{
  "norm_place": "pre",
  "bias": "all",
  "tie_word_embeddings": true,
  "optimizer": "muon_variant",
  "train_tokens": 152000000
}
MLP neurons of a small language model. Each row is named by its layer, matrix (up: input weights; down: output weights) and neuron, and shows model dimensions 48-143. Each number is 500 + 25 x the weight over its row's rms, rounded and kept within 0 to 999. Numbers have three digits each.
After each neuron's rows, "fires after" lists the tokens most often just before its 100 highest values on Wikipedia text that the model never trained on.

L8.up575:459479487478449456489470499537469461503488524464485517451502545506485499464484501510491462514504496524527514467497512531504472480520485508516494512481523470473513516457511502485487460512476497505483479524507520498463496505488541544486462487517498505462512515511499498522500524439531520494
L8.down575:545509510421538497486517521506483543483517511518505513535491471449464474517484514495521496492509480499506432505494509535519482470494498497486501463533485518493479476511476437535481496459497496478512489488528462516509500457505485497475515515501497518553483515548533493484492470478522464450
fires after: " =", " is", " was"

L2.up29:493500459501501497476465484481494548492534511478500479520504539487519509511435516511493530517550478505554475517462521493465466538513491484496522497532467475489491475512446500495529459498520496504543502458497481455497482509507543509485510473457470521508545507473441508505490472523487495521
L2.down29:539523458505497488500515486491451484488526425491515464577476495479523504493474500487464513465517474490484461480518509457521510507498510486455499489506491496507461477531488480530510553535479541484538529507503511519530480524553515485493509488531482495499487517495478489435490477521486508523
fires after: " a", "-", " ", " as", ":", " is"

L12.up220:513512521505469507516503506505513494529508502516493538487519468499518478529499485519470493525462516478521532437485485485523464561515501521515498539493475497499527446522458531489531488494491513474487444501521550494535524484484458485502500472490529517534488499500519529524486531476493499459
L12.down220:526532501558488493534513523512479548474468472491492475534494453503517468479499486489486536536507483511489493535490496506486525510475531490489512503516552461550506545499493488524513498523530487498563492514450536495497517505470492457497477471510517471521478504551530497477487492478508558493
fires after: "1", "0", "2", "9", ")", "8"

L12.up217:505487552522528522525488471510485479477552460502502473478517514549507517497504528521512463528469492497530499503479442482564492493534483519488513471499503458489522508521477494518465479482495533514485520493519509508488467488451504492509504527521508455487496529519507474531503469570501445555
L12.down217:473516502467468444491489519432503505505525515460487467516507490515486490522511479497505460534476533525475541501483495517498509505485494500492474502472489448496527505536503487523490518452496484463501520462562509542498479524465459477505500510532537481515560521457521469501503475512475466504
fires after: " ", "0", "2", "–"

L2.up319:543520485492509516464470534561490491515533489483530494507499466457462511533502467445522524464560500471517467496508490512534496458463472492479548466464483495521478498477511492512468457493530483543516517528494498504499486511486525499499493493477497479479506530513512498507478490487462558505
L2.down319:541521552513496485456431503499508490487523547511482495489521496482509504515516501503559488506525500484469533496517502530496462482496468501514505482506498482511495471512507538476461505557438495472476525530464495475493460431504515511504487501527503486557499505523462518542524485519566472507
fires after: "–", "-", " Gro", " Mari", "1"

L12.up617:533524496495516526460503526516509500490509536456487497442507506538464516477510511501484491566504477490497472483489523418509479499499471537513481483474481514524443475498458499504505522457496539527499509455487515509467505507494524513544489497498452488515546531516544518484518521473493487446
L12.down617:520546491467485451490490537527498528528500510478487472485506492554495487551499527481513518523493472476537482532515503454507515501477489504544483484493503506509473479503499520516476525473476534493517500465420519480502503521466521497511482498503510457494466478525517454479525526506506506533
fires after: "1", "0", " |", " ", "9"

L12.up280:490493504494515506462530534558424525448508522529536478516534506505487520441487494469471501503521513481499474487507517537539561474523468474497477509483506454538499467531453478448494517492502492487493488507456473498473495509485503539471521503490507508514496470523472488506541531465505460485
L12.down280:518464500528509512497504529512494523482507530512534490529524547488477502496502469487473551474483555466460508478476537533524491481560513507501539506479501560499493516520469503506543496491489490487527487526465448478496550524525500480518496502492519514486488424517488487493503543531509487465
fires after: " ", " (", "–"

L12.up572:466466488519509495455493543480490485460496481509518531526528499461524504497477463443493493531499493494516469473506546532461537504520514529465480506483448491484499506473507546497541467498485458515537483499498486522482505502536495551470485473484516481466501525557489538544511490504472525506
L12.down572:490503545487491533473482500487536490503485492509518465498489437515476503496495489457482518486537522499451487527516499455532482500521502496514526482483498455524511519480530464528526517534508520557513500502537488474508498512531487473531504527492508480499509497467525499470508505475494520498
fires after: " |", "|---|---|", "---|---|---|---|", "|", "\n", " "

L2.up678:509485497423497516548525553519455494468495503458511431454463524518531515481523483437460513527483466495541493497469500481514497544521535514511504516502484460486509526524453513471494479478468495537492471488500492474470513522516509494494545513532494461550531498515523482489467533548473464505
L2.down678:467449473484459530531498497493515527524464500479477506506498519523482448545503503502449539484508512463560547518513466518518484461501470473489501457525471494465479489447513508513506500528473496492473518485498468463503546504507497516499522476525481543533555479477517488512509501527516455519
fires after: "\n", " |", " at", " in", " as"

L3.up743:449495474487547543535495539538473497516510472491508441452514486468532474502509530568510463518513499492538529519479492468484434507464485532494516500471561504488504508521491456514518490512509516476510528456479495494488516483519523505508498481521484495487556517495485506538477453490478506517
L3.down743:488518495489479553517485527509488521481533506502493517488468495511457504501520507505483480464526507505507491516522467504525500503484480476503490496470538534567478504465503513465508507524497531472505532528545491493487520472552512568437487451537492473479484470483540521477485494544484465488
fires after: " on", "On", ":", " On", " |", " in"

L2.up354:504476476528495477518466469529491475497575486498533462519491535506547493538459470489496534519534474510500547504513491441537487502503476498511503476493493476534551463564534513492519500505491441486504506518465515507514520488503482511490470485494464474532538500465479489518512507479461505528
L2.down354:552520476515525448477498482469515462516473482513469535548517495463473529497505486469479487466505526489507489507488436473518539508537570499499495524482477534485504525444488477499492494523473499532516485494512549499489491504468498515493503445478501452477454525543510512461502532491519488496
fires after: ".", ")", " |"

L2.up658:432493474517541520537500471463526539491516528519494513491495539532491487502467466528462484576520504463564508517467520438473469493519512479499484492506493482482447477505516503505453508483500520459509483487506482476484520532488488523519494495529516523520507545535491501528485464477498489469
L2.down658:528463500541516487503552467502507530469492504499544487498480490486595549457479495452477526500537490489546490511545487456481504476488516500519485519470463513511463485530514475528477502498480511480489534527467517540485483499463484507495502469482506505536449501525475458530512500449476497454
fires after: "+", " m", "st", " dis", " c", " Sc"

L3.up361:522477495501477533500476490507499476508523516468522496545528534476486503476492570488530535503491474488469476474479476509499471527496535536524514516524474479500518493566540493508499499493528495516502482517513439504471536517486513492525522498486510524515517493534449505505501429546480527482
L3.down361:468536475543495502500524500479503516512484517520473473538469540554485496484513492479507497483524503496499471493530502470500479549461520521478531498465538539516497459526485526489540502498487428533492518506551503467523519496511508475497511486500477500501465518501501452457526504504532493480
fires after: "0", "9", "5", "7", "1", "6"

L3.up683:525484514491470486480512496539499484507479510501501499490496520465460512529437509515482509516479512478439520477474553510534476514506513482491517492483485525462475481535539525472471519497484482505530510482493507494521441454510477476521524508493476484497515515533464479513474471472483485518
L3.down683:518542560456506489535518497510496539506482478536529505507534470511535520499492511474500496487453490505501493471537488482466494492499512527474473550528516514496477470466486525480516519519504509522507487481506492522523454496452529538466498471517497477445455496467456488513506476457516510501
fires after: "0", "5", "3", "6", "9", "7"

L5.up338:510474473523466524466485486460493497552500488539484523470500459509508524507500489464544513467480490469536505492525487467489530506486509545500512472562566488469528466529467485474482447536517496502482499455493484531496498449518514513493519455479517510521506481452556514474538531520488526480
L5.down338:512535527464523467525524520501477460493499498527499516447485513477503485511526512493501506530513484503497513545484478513504502527521487498496498489445509491488466493467487519498527502465494492486573474501506537520506492504504482526502524518487448534523509507548479469536449490476475467538
fires after: " the", " a", " ", ","

L8.up746:526497471522510494501486508531476468518499470508507541464485528497517541548510488511484476460520484537560504462492510479511534536520508490484510495499437492481544460490499561509524493478510519464498474476517572515482489522499474458543500509492522512476522479474464464515523485453481484504
L8.down746:508536512510472490538517463529471507502461492447478435472510470501520491499470466515513526526516474466540520479522483520528463488459522483565476475504514499492528461498494514487528497488494466478485520467486513467502470478479511477539520495494518461491534492500555477491506540537509498491
fires after: "1", "2", "0", "-", " ", "9"

L12.up134:521489517477492477509472519520504497534521531522520499475478521474520465490513500491526468509503506517556512449470521506471493498471500526547456525481515485529503497504494466507526484511513568500487512523491484498430488483548486525485478485497515498531561526525466479475503491527507538506
L12.down134:492484524389485479497493510506504501502511488534495500453527492470501458523469510511469499463485471467514471519466491489521477490530552463514445501520494511526506520515504501499496491523538542492517502510516495483486533517486488511533519534479483523435568468444466520506497509500501501487
fires after: "\n", "8", "7", "s"

L5.up566:465506501499505531531496474532523479495532519465519492499513490462527523490461492487488515492497506504478531455474506476536522531516502509506478460527471483462485533480490478482473506481493471504498524507486508506468482512484518498532492520490496502525509522503499492551493527509495461527
L5.down566:534554488509512524524528499472469551485530532479536469552498454506433510510540496484512509515480497535469542480481523477471536519527531505510482542455530502515484512534472474545445510522523505476495502524528495490503502508479501490513510477543518475459482511507504449481536510502494498506
fires after: " ", " E", "9", "1", " the"

L8.up747:514503527500481482505522496502494489502496535523511514477523519472507509509508514519506490533522525516494485504498494533458528498527461474526490494463525451480500504546469544529484526470511475504486489542480496508472485524501529551531523476490508478485480501523502506501468457462462492482
L8.down747:430465486492493501488513497500514492462512523499469530521537538532472506472518476522506517537501497501498552565526452474494502465461458504489568493509499473461506489500532463538489471494504529490478491494493458494520480476489488538511495511526509495515532516481490485550512481520523470489
fires after: " ", "2"

L7.up453:527517532550521503489494465495495490498502542488512507523500484523488500491508477550547489538510523478479546538562456492515472477488503489504457520476535488537517440461498494523528486485480518464494516464477552485472492520513514509481492472466492482570489561497514475476500471497465521502
L7.down453:493530461496511514487525501516534520483493472511457444478511524494492487516522471483524504512501508468503491544519502491500464529520486476492495502511516471510496498456551466492468503470515528447497508499477538512477547481495547528488547478523502515471484527500508501496516495516535519522
fires after: " |", " Mat", "|", " ", " second"

L8.up362:515483478513465507508548502548469515502502520526478485519517489444501479492534460528537495497528516496488495517456484492525468533470493468499501553479495459527503463523528493460485477500488488518476516544568504498477502510436512500453499428492460491512511520548485528527512503486477511464
L8.down362:473518457496524494532531464482480474506493522489544494482538537485474477470504520514520517476444489491477496503492453458498518511520517498515514499533503496536522512523507490514463548481539489531488460501525517526496515516461526487496479460507464442500447511481482488459507533480505472511
fires after: " |", "9", "8"

L11.up428:494471547517512536508536534533491473488502540506494464525496526493502545527522526507525456491511526459485520504500481492517513496477488502518498520465498487481480468440556515499522489522491503487467488502452518480518502489488472502508483470480539501508486474518500491447538472521505463538
L11.down428:532531514490545463520440494497524482494496457494510499468534451512472514480498496484492472534498512513499478501485530482457548476508486496491494554488537528453509539517487468495504545490498507499480485523532487479460481471489509522511514513491510507477481497481471486486520528498480537502
fires after: "0", "9", "8", "int", "st"

L2.up752:509531513508547480515513539511498550484486476507453511508540497502508521486514485470496479439527489511548557523490482516483490497468500493489473540461462502515532484492477469498531456505503475498484480475495503514513501510511513450471519514487493508523517469472497477489479515534465486522
L2.down752:528493487512530529486496490473475495534486464499504511536482495513491509496486555538477500498472533509483511510537532484496496477497556534516514515496458503450472488467475498525507475492500487513520488492514532514446525496499495469503511483522489465511477527509490499471522462489511494491
fires after: " and", " was", " as", " is", " L", "As"

L11.up488:478513452508495473475484504466467502480496534506525496501526483481488475514535479517498485537519461542457537464498544500482497507538480490510505475452505481506501451511450487467512472514507482494482497473521541525485502510493515492509489493529486496502523491513488481514526473479516473499
L11.down488:499507504487484489501511519507529443567487501483499486517520453480461524506507489505478499504508510508454510473499498536504527508507477489449478491461493516483487476446511521545519481477494491541513523502501515475552492521481538502483501435461491507528512486517500534513484484500534466472
fires after: " ", " (", " and", " the", ","

L2.up307:477513511523491514466471505519536488470540494492532467479471477494493506538544516494519494535524477533506492540474482523474469492505487510540489510460479502473493485496466495460520483548519513542545519498502502559463516514485483505509540530516464495502524502496482526568497475521462544519
L2.down307:480522497510535515422467520547510480492510456510452503484492438481514453518492482478529494535531506490515502516521472492487499509490503496470542537490506554510511489505467511452517468530503505507505518503506510507464518481534516488499538508531510495500564454490497532560504488479513510494
fires after: "–", ".", "/", " (", "-", " Le"

L2.up540:499500478489513500511508516523504454496553484496516489464492509481556531491464472479491491548484503501527501487479460509544513489450517494523511488493493445506494551523508499487491509520486498515512514516478486452452552502490466514500464494532482482514515511527506499516471487504474497493
L2.down540:532508481509512520535505528536520487480480469492503488471534473511481456475511497483484523486482470511541470544515498471528527469466474500507499477519499489507506476517465539499469463516501521536468550481508491487523477456464500503483471505535495448473496492539514473485505513500500512486
fires after: " |", "\n", ".", " In", " in", " At"

L2.up279:491488490492455523512535461503485498478548476507530539436486506486486474518493493508460470476520516500510520505489522493503459543520480460455493515509512486483495503534489496475494519498490506451551500490529492492542524495496484515477463508511501553479509499485504477484470540506457520500
L2.down279:487508488540494466478487539460531448497482459505497494473492472554502475487480506544509553503488526500507479497561484518495526465487525530480479490484536499456506490479497533477476508471541530486521508493553504517500493544473491511501510500507533524488495525446548445503510526505495471489
fires after: " as", " his", "-", " The", "s", " its"

L7.up226:504528523497529506498413494489489478515498481498491472467472499508561497477513470503469514479512514490516493495561461498496463477490493538505453536488502499477530448513518471465556489483535497408528497478513508467485495495515508532507513518511467479537510465527516452482484508518532496484
L7.down226:483469480486544485461525522496520520498516480539470523514480509568502543485475535488535484505510482536492509522515548542497509528488483507513524476485486466494517499501440513474467462474518489501474467484483533553490477539473519478492517451470472489496493536493499477502502513476503516475
fires after: " as", " was", "s", " As"

L7.up457:549507503514511480483475494502501517498490524506488470456517489467457519495494477472484474513503444507501539497498532496505537535494491512485534531517518475517511467525500512490494497473506482506458481490566503532485477504462491472475484447515475521496536481484472524494523544484476475520
L7.down457:484507524496481504484456500513522509471505428489506498512485483515495486438512480515489471512504509478514488507516483505462497535497518502513528471475479539512522509494489466485473461496516507505476503532533498484513504506498491505510502530490502487509526485553501493498512509501498496416
fires after: "9", "1", "\n", " in", " In"

L5.up668:477475492514496506527523491527493519511532486496532509506503513479506504517516488506501512526474459497499542532505471424493499472528472481517514490476509499492481552493441456500487540468489486516484513507494513481481508459505500512460523502522458490528516487502509544511473544512545510477
L5.down668:467482518450500521487532483491515500533465507507544515503538527477499483501500490505483449517469523478485568495557469462508509473531502487522471484490498539522491485521516511526485491473492478511517502568475531509536513479481458543507521446496467466520479508465528520474528460515514459492
fires after: " |", " "

L6.up150:524472492529435450480493474518546494456493527454477450471547523520548538527482486533480516498484489522530524482508516481519508513477495498531521494482515488470488509469523536511473504529479508457478469539493567503478505508465530495486551454470505490528469494551504505500478497485502502502
L6.down150:495500470440523470503526493473485519465507500547500507520501529479478523490480484454492497537524505490478551520527478515478514513498498468439498494459517520521511499522477508492476522474496521518527520469542475524480487517469505550497475505515525457490483510457518515493497506519476519494
fires after: ".", " ", ".\""

L2.up635:542540483501450477484447517504516499477504516497552486536462520503505490501489508488504478490481498530514496528498501490491500495543509535507527515523491459502554490507468500472485456489494475508505501447564532517500538506470566497436490477520466464512501529526466500542515505561462509478
L2.down635:532475503501509470507494470491506491497445483498544470510447496512551524460510540527493465488498479492515465532530526478517495497483495509491496473511548520489519499514509509482478513491497497512498532508542491501480524483497534496529511483515483500511590490517491536481519522509485490515
fires after: " ", " con", "–", " at", " (", " the"

L6.up498:509495522527493506480465508506515545494482537481501467491476515482474539493467527508551529500490490492533499524463517486477487533479465556540517539506516490449481533480483543478495499516489536484490494504493487479443541510459514490487499481511447526538518471463488445510474506540493524533
L6.down498:491505488441504485489465480489504487515476529515493467500529478498478513483544496508546499501443525511473498555490501516491522490494515501464470532489471512453513480475463504512550459477546455539517516502507500518504505516497461529526573538452508500496475544562486509500478516478480502485
fires after: ",", " ", " |", "."

L12.up182:467486503491487478482528511510465517485539470523538488487540481499529492484520487534537516457503505523529512488484440538500510483520489491502517507527526520476488494501514511500496475475477517454487475468507519478437498529528582512484488495480511530502537486521502470492489460522481470474
L12.down182:496507499493476498489538505503498546479469468540484533523546500498490483516501497516481512521488487523479494542535498469540495504493486447509519467491502482527465533481523473501513508540509507475511482501479470521546528507466467505512531498504471474552492513528462524523478457453537499486
fires after: " ", "-", " |", "9"

L8.up178:512492464480460515497487469518539513477503517476519497502470495507499471469483540554480509508533499498511508501494466511496513532480509554520484502478470501500472491485549470486552494486525502543546476488471507491481451444544500445511471489475489491498545460555586505481503469518499490528
L8.down178:498495464506482511481497481530552520493506507503560477523480469500506474550509495481526507469490481497524486506480456516486548457511502554485512521452530479511497498484503471495519464488474523503494536468482517513514470523477486503487511513461480467485512482524511480480486479526482522545
fires after: "0", "9", "–", "mar", "mut"

L3.up7:466516459511530515509520500505548516473493535495496517498492536516433426508487504502491474510448513504555503500503514492521531504532560456535531523513491500490511486503532543510502509469506508530491457482521514520494482489494467552513525494501486499517491472487493518507506491488475476502
L3.down7:483526461473535520514506454484506485503463483479473500496475528510483534496491487519554522525505457516557500531526487510499548527506514484526503476483513529507510523524564448538514470519482507474491489493478490516464487538484465473532504541495457476509535496497513538486487504528513490494
fires after: "|", "C", " (", "-", "N", " "

L3.up429:478494542469468531524540524476508496516485525482521542454500515488489476524527499497526485472478529510525477472520487499503522472509512513523478510517518451484494457477515499533468495562479520437518493482500525479513529520502523523493474472490493516536474524490480497457454504540452530479
L3.down429:505517518434471487532523475482521497515526475536518508476510462436547458549502509463518496498509483465501466551500475499491538496491487483521451487499492551513489487474526513479466491483483482474490508520507458465530522526507527510529487534500502493514484526511499503494503520549553540529
fires after: "\n", " =", " an"

L5.up404:484545453499469498487460515495473478473529514507517484457478506468483540504506515509518520498474526506500525539481534499503524560483492535469554505485522476478509494512518459500501469456521480488512516479491497504459507538448515467498478523511505517521487497520540487516516549529499496554
L5.down404:502495515537478516454496522485503479521475479460544488506475487435530477509499490529490498510478531506529521513521496456504476471466460538470498485454492504517486477499488489529486479505530523496546480534530554532474496505493512517472484521502531474504508514507543496505559536514472516503
fires after: " in", " ", " (", " In", "n", " Per"

L11.up733:513531506510502494550484524478485453484501472469469493540505522506493506518462481454490500532527486526472517459504512506492478492497527491530496549542523531466540496516517508467483476471481483485473529482502552538483530490544512518500497497471494505487506491503475523480517505410503485513
L11.down733:516470519501479502488501455476493489506537501503535513502550452478510480493486490522521476508474536528474499510506459516530516528502494499498535475495508488540508479465514518484523556525483546512508566500563483476509446482470526471463530499481461506516518481482559508509513529536455478495
fires after: " ", " and", " |", ","

L2.up256:540491483515462530476458550548485477401487461496525485479497483497495533514500474533502480517460503453458528479482487482508502537527505538531487504554542474504526531492500514478489480537521481499446454496459489531465500503486513481505499526510494538503488504496543519482485489505484520531
L2.down256:528566520505499509524524519493506516487503494469480472512535509467479495506472491494535489520506512543475486512486518514488497460493499513496476517469467528515451475533506496527484470520480463492490503545473515484502476494502499514504511528459523488488474484562491469521495459541511502462
fires after: "–", "-", " ", "′"

L6.up256:497503528476461598518478430535477459510488511499452483500502496490475504483524507452531525486510499498467507506527508489506468478521475523501538517479484453506422517537508525513479562533511469462541519473488479497445518453484523535529499469496470517532460498479480489486522523507496545511
L6.down256:458489482541523481543527484522504476508523482524524511504478528519520497509491515561536520464489505476495515473513481497551450486534537500467462512529557521465484526481478494495518524514539504542459486483507514503506542476487523493521489565490506497528474487506500470482497522532505473477
fires after: "0", "9", " and", ",", "1", "M"

L3.up630:510505547500489566505507530497497551483519483481480514503498556499516458551488505500522491528511568485518520477538526470485500493495537490496465518488509492492525488512447492509491542506457542475510522520477491446468525488509483528478522482459465536518491482512493485451461496510472534490
L3.down630:474514495453511467525525500484501447522488465489492481461474462493484496541524501515513475509490570506509499524498467505525453461519489506465537519522486523512550522522543471512515507505473545495502535563462487485482513488496505527482528496482460487492514480497520487500518514483511483523
fires after: " |", "de", "te", "As", " as", " "

L2.up318:534522514459461525509521520493454502524481532485501481498503475515460513499512487520480485458506524502565476470470475479542498464484459498549490501548520540478468489478535497504490520511494504491480444506500520458489524512533531505503452526518451533473495497527553521526534511520468496527
L2.down318:457498470465500499520480524520453522513510516497516519481516530496515537520485507509473508496497496472497470465485530512552473481438557511514487495509448523505488483471523517468524490502522474471481500503509448507495524526511514504505503483507505536535538534515493464496485507536493482489
fires after: "\n", " Mo", " =", " Bro"

L3.up320:499492479509461461509459501480520472520503475534474465486525514555512482501492520535513480500518470510511499504488481495476477456499514498474529518505489495485523501484507545472500473486500459507496520477539508500519483536542538526488506510525486485528518495497478463544493492515484507513
L3.down320:547475504458473537527520511455519481475479465484488530531534521510495476515470480543542491484519476521476509475492485540491485517521489506502510481513536478523492493508471513500474471479494490501485500498493450504554507517496530498484490561523463504528509493507496468515527418464446526509
fires after: "0", "-", " St", "Source", " def", " |"

L3.up432:497534566539475523503498473534539490477488464472471525482483496510519533480493511445530500511503460424496491465507525472504483521526538512526512476493494498511501512482511463492486462501518461507506488498504466487491505463527521534517467480486507541513499510520469574541514462574503485526
L3.down432:477546523538470526442529558508474535477490487493480456531495541482509524490499498479523479506518521476517466505503447497490466520502508504496490505487490519481490478529507480532521513477538454531487541453542530495499483512457554482464505475483454471511491489485535481489490511537514499525
fires after: "9", "0", "8"

L8.up751:497516498471509460498487536463534535534507472508492478512510529505501529514513466477486468517460539526509484471497485472523511507508448517468523540491491511516528497494500534468502490544493504551488544535512531522481477468488501489523530547451514456505556503454498517491506521505489436499
L8.down751:517510473522462434484434505531513501491480516503498520499504496465521481514481505527521521492495495518499519498545530504535505463496487535493512460521498507490510507491469507535466499527479488536460480490486524473508444475518513493496447490503542484527464515542510500499505470454505522464
fires after: " ", " to", " |", " \""

L3.up449:526504482492530555481450512507499521462493486479525459486465496440507513521520503514489471467498508460550481519543547476483497549515505540537485469527513467486504476441506487503516460522521549481497491477456527487498510522473526518495479532520471531534452483551503498458551489510482561496
L3.down449:516465518537509435526490476521526484472491483469523494483530466485472538510502520529496503496491466507505521532490543529479465566460480530518490525489494517505515541485479491496515467493469501479461478522481506530499483469522491516537520503431540450521486496521515512499518493525508476517
fires after: " ", " (", "-", " +"

L2.up487:476491504532463469531523531489497526438551490476516515508501522524527485475505453513545509522515497471503527516468502479488465493463529476522540523471502490484526475513501509514512459528526447579483484491506519495503503531448453501512516510507511438517511516492511530486489465474441516520
L2.down487:502551445448486492493517517484447475516508488529511528481517481498488488502481516494458506539471524500529479511534474494510530485456487511482507483493506506479473497440482496518464510519460535480489485470532488491440489530487526525486505492519513497511461508523527508498461514495526512482
fires after: ".", ",", " and"

L6.up105:477510482501510480495472478514523474508552490488526528467545531477528509489522507517446532476499525488472468500542490442508523495466495483510436478465505480487489523497477489521526513504492502471516507459493513491490495505473520528474448504507494538510532512470461454499444534506470499500
L6.down105:489541521500483487496489498469487490509486497453485497476496486522502497500499520541510521511550543525505508438512492479514509469534487510484475511457521521491526527471484472507498471502506522473497463524488513477448482479522537462514509500494462563487550482500511472527486547529457542516
fires after: " as", " |", "s", " a"

L3.up83:492512499545506478550503492551505488524551480487541483511520511471536498504445472541505547508547473533484513528488491494498448474530505478522527474468481481521510494547516499486506494506509482495498474502494514464476511522490481499499448494470466474510515529544477541505484511488504488476
L3.down83:506513502501524452522486500478500515518536453516525508511524528471481501529513482462503453512556524514510501504540497463483518485520530546482489478451505507510467495472490498496517519517497455524489461521527515501554503526475515525483503454472495478450459487506450489489520509470499500501
fires after: " |", "0", "."

L11.up16:479520514524490492510545510473475518441520498479545462488493464520520523506511450532510542489513522514538507505518506505538458524488519501461524489463526513533513507489483496443501551448509477531487433447464490494489506518509483508509482490469495501526505487525492507499497533484492451512
L11.down16:483507515505533524519499529511459517446491528507473479556504490479476535505525489484511484511488528488507534456435506512470495509527510447503526523482476519535481506498487479502475503538495460505504462482439466515505481532527502490487481511482497509505523472509540510507513509543502491512
fires after: " ", "1", "–", "9", "hin"

L8.up285:508517530473560516494507490515494505541533545503531489514491497469528507535482483497528551525495520473500541521530487472503494498497492515517475499474510522496483494479537518506512479508514501536488459549443534475490493473460510539498485487497519491449476476506480487486496511466458507504
L8.down285:519496502496511495483469490503527526499504504491505473518503490519537523515508496475466498495478486555519471488505484497466497461466484511540510508532512477471527515546529493476495507546506493525485501488510433464509490491496485490476495459461543493457525551545475493507524507461514502485
fires after: "9", "0", "1", "2"

L7.up713:523480509515512494504474503517520486501502542520526517512515489467531491519512477523496516495534519507516519479491488514500506476452497490504463537516552481513523525489505466447506505463486485505480489498474476509521492518529492565464448508538442500476492495506515456505462516485526493503
L7.down713:493512494482483499519518445504502521476551513489506522463502505507494485528482574510447500508479539502523495510502524509511513480482534486516527464518522506518507488487482538467522471519542516463533525524484488485485501457532515504537455517496526453505458505489463492491518517500455486524
fires after: "\n", " Title", " Score", "s", "%", " Votes"

L7.up406:492501533506484512519506498539502534496483489518483507479479480511518544493468472494525504492522483496448549510496482476516469492531504498526524548456492502541497500518501488489461536458488528515536498443493512476478491456517520523510423474475515499520495490489478516473492503524538495495
L7.down406:502470469490517505522531458558537467543500454503491472517477508439507500497525477519529486525536482471488472465497482509520492487527478500510510524491481485518503500493473526511493517490498491510493474510508538529560538543519523528483464471463439500508439493498496526551459502531478437495
fires after: "9", " University", "8", " S", " |", "0"

L8.up347:487483426493485490461468481513508510542505537500512497518515478505440526527518480473486523522502523485521499475512525499480508507447495489493514493537507513516495516462521493509528518516493495519528494484529505532502502487507518496520531471487463505538491491498516470515500484474495520539
L8.down347:494482486458552535518492485492541475517523520466533501511461464499546545487483495534495481476494499511509513475511497510497526479519457502496470499503480506457533511523481500515507495516502500488472522494531525487524466497435526498533472491469484454492535512485514542517460488536544477475
fires after: "'", " Women", " People", " ", " (", "-"

L3.up236:521494499466502482502515512547491504496468467508518537469473489495492487529494504530492517462517495517506488440520516475493504463507496495539506529529552481496486463482526521500492463489436462494507469497503535490460544546486531521495455465509493519476499498515480521486542469500477517488
L3.down236:512498515474503478471493500532496507481500503519478533518499528503488539520506509504491529444512526488474494510516523493524518470450528439502481510470521497476434513493502488520477547487506479484535509527535453482507491499524569536462521470492502547459461525538446498516531475535521528465
fires after: "\n", " =", "7", ")"

L6.up566:512507521558468520500480514448495485483481487480549498487503516508536480513571445474511453513459466493490509496445518468500524519552503503495531511488455514435524490470532509474472473474530517483515492565503488489494508492477527516494486472472477452524492504492482499535508481531494463486
L6.down566:501498494529479509496497483520542516498488526505534504495543502522517532475509488506499479480493494469478486497527488515495476500538454485445498527523501522453482534492440505482469446488494512540468494519496497454465503474486511542526489499482504501461462505499520466502543501511502510482
fires after: " ", " |"